{"num_hidden_layers": 11, "hidden_size": 768, "num_attention_heads": 3, "num_key_value_heads": 3, "head_dim": 128, "intermediate_size": 3072, "vocab_size": 8273, "hidden_act": "tanh_gelu", "norm": "layernorm", "norm_place": "pre", "norm_eps": 1e-06, "positions": "learned", "qk_norm": true, "attn_scale": 0.092, "bias": "all", "tie_word_embeddings": true, "parallel_block": false, "init": "uniform", "init_std_qkv": 0.0247, "init_std_o": 0.00745, "init_std_up": 0.0247, "init_std_down": 0.00263, "optimizer": "muon_variant", "learning_rate": 0.0104, "lr_mult_o": 3.0, "beta1": 0.95, "lr_head": 0.0059, "warmup_steps": 0, "schedule": "wsd", "decay_fraction": 0.734, "decay_shape": "linear", "final_lr_fraction": 0.0, "batch_tokens": 131072, "max_seq_len": 384, "doc_mask": true, "train_tokens": 913700000, "max_steps": 6971, "dataset": "wikipedia_en"}
MLP neurons of a small language model. Each row is named by its layer, matrix (up: input weights) and neuron, and shows model dimensions 640-735. Each number is 500 + 25 x the weight over its row's rms, rounded and kept within 0 to 999. Numbers have three digits each.
After each neuron's rows, "fires on" lists the tokens most often at its 100 highest values on Wikipedia text that the model never trained on.

L3.up823:461554504490450481488525536481520501531518552466504465512524544498486491538504460508500513499524516543455466491503503487517482503520499476498488498453514517532481483472515469476506510495468485516504506503482511518512523489527472475477502496430493483497467441506469485549480499447482501516
fires on: " H", " that", ".", " a"

L3.up1883:550544454519471488509491528506492499490527496490538541482535505491557489530514566490522501485475516490488488505475469457467485503518469507482477504491470462506514518519517515547516514539510490539492521514470436501517506490487485501535508459466450478490429497475466519468505512501517512512
fires on: " g", " of", "r", " inter", " head"

L3.up1688:513507534491532454512456493485489460482484513547472529473514514453500528496510495516502510488507518473464487490536532508487517520492499464422492501505479518530506458489564501492539530555485512512481512511493472508501529501490505504489492453451487572532559467479503489450494491519513555429
fires on: " and", "ed", "-", "ed,", " out", "ing,"

L3.up2533:496505531504510466472544512543478483521502491457489508539530478490520510461496530500515509484499475538499517484465537496505476520523491480487527503446532497511522509474520495449531438516490478487513506555529503482503486523483500464480499486504463484518508468518474454489510511488484496501
fires on: ":", "w", "af", " that", " T", " conf"

L3.up778:493500509496509549509503495499498475433489528459534507489509436459498519529458504508536490471526546460488523544513513503506494457514517548532500467494477517461497519493436520487488473499482484487505507494529479521482523478483472541517529502503509494519496556438568512521512487541495530480
fires on: "ul", "9)", "op", "ou", "8", "1"

L3.up1923:491482513493518473483494468523502513494479493447502509470515503474504564519510480506511493489457470462495499505484520464492487470447486514510498501488512525514534498511460521528548497549547509505494460518449489474480529512480479494495500490424495504484516449521515486500528518525499494503
fires on: "v", " v", " set", " ver", " Ver", " gave"

L3.up2638:517499485517523509459448499491511498508537492452524503462516476456472503502500503453488512455521500472493454528484520503511498511464509531513499467461494498491485475535444474492477471484472488517507447526489508506458504473492478530479506495491483540492514518483513540516487519532488469473
fires on: " while", " part", " spent", "used", "ch", " |"

L3.up959:518528492516459524518510514489485537512555482540495561450508463520498499520513523545507502524471501530493519508487505482473498518532447474516504505489510564528453490497509478525495499553522494565458514508511541497514468518533494500491500515456503507537474511485516461509540524480488506522
fires on: "er", "or", ",", "r", "ir"

L3.up1676:529480480492530513500507475483493541476493541464519525475475503501494514502489546471494489480475453514507518449479507459503510486478523545484497528524541503503500526536528507480451485536443506513519534473478432509500491499498489491464513501463493488507481559519484510508563478516492539497
fires on: "ar", " Art", "ag", "at", "ation"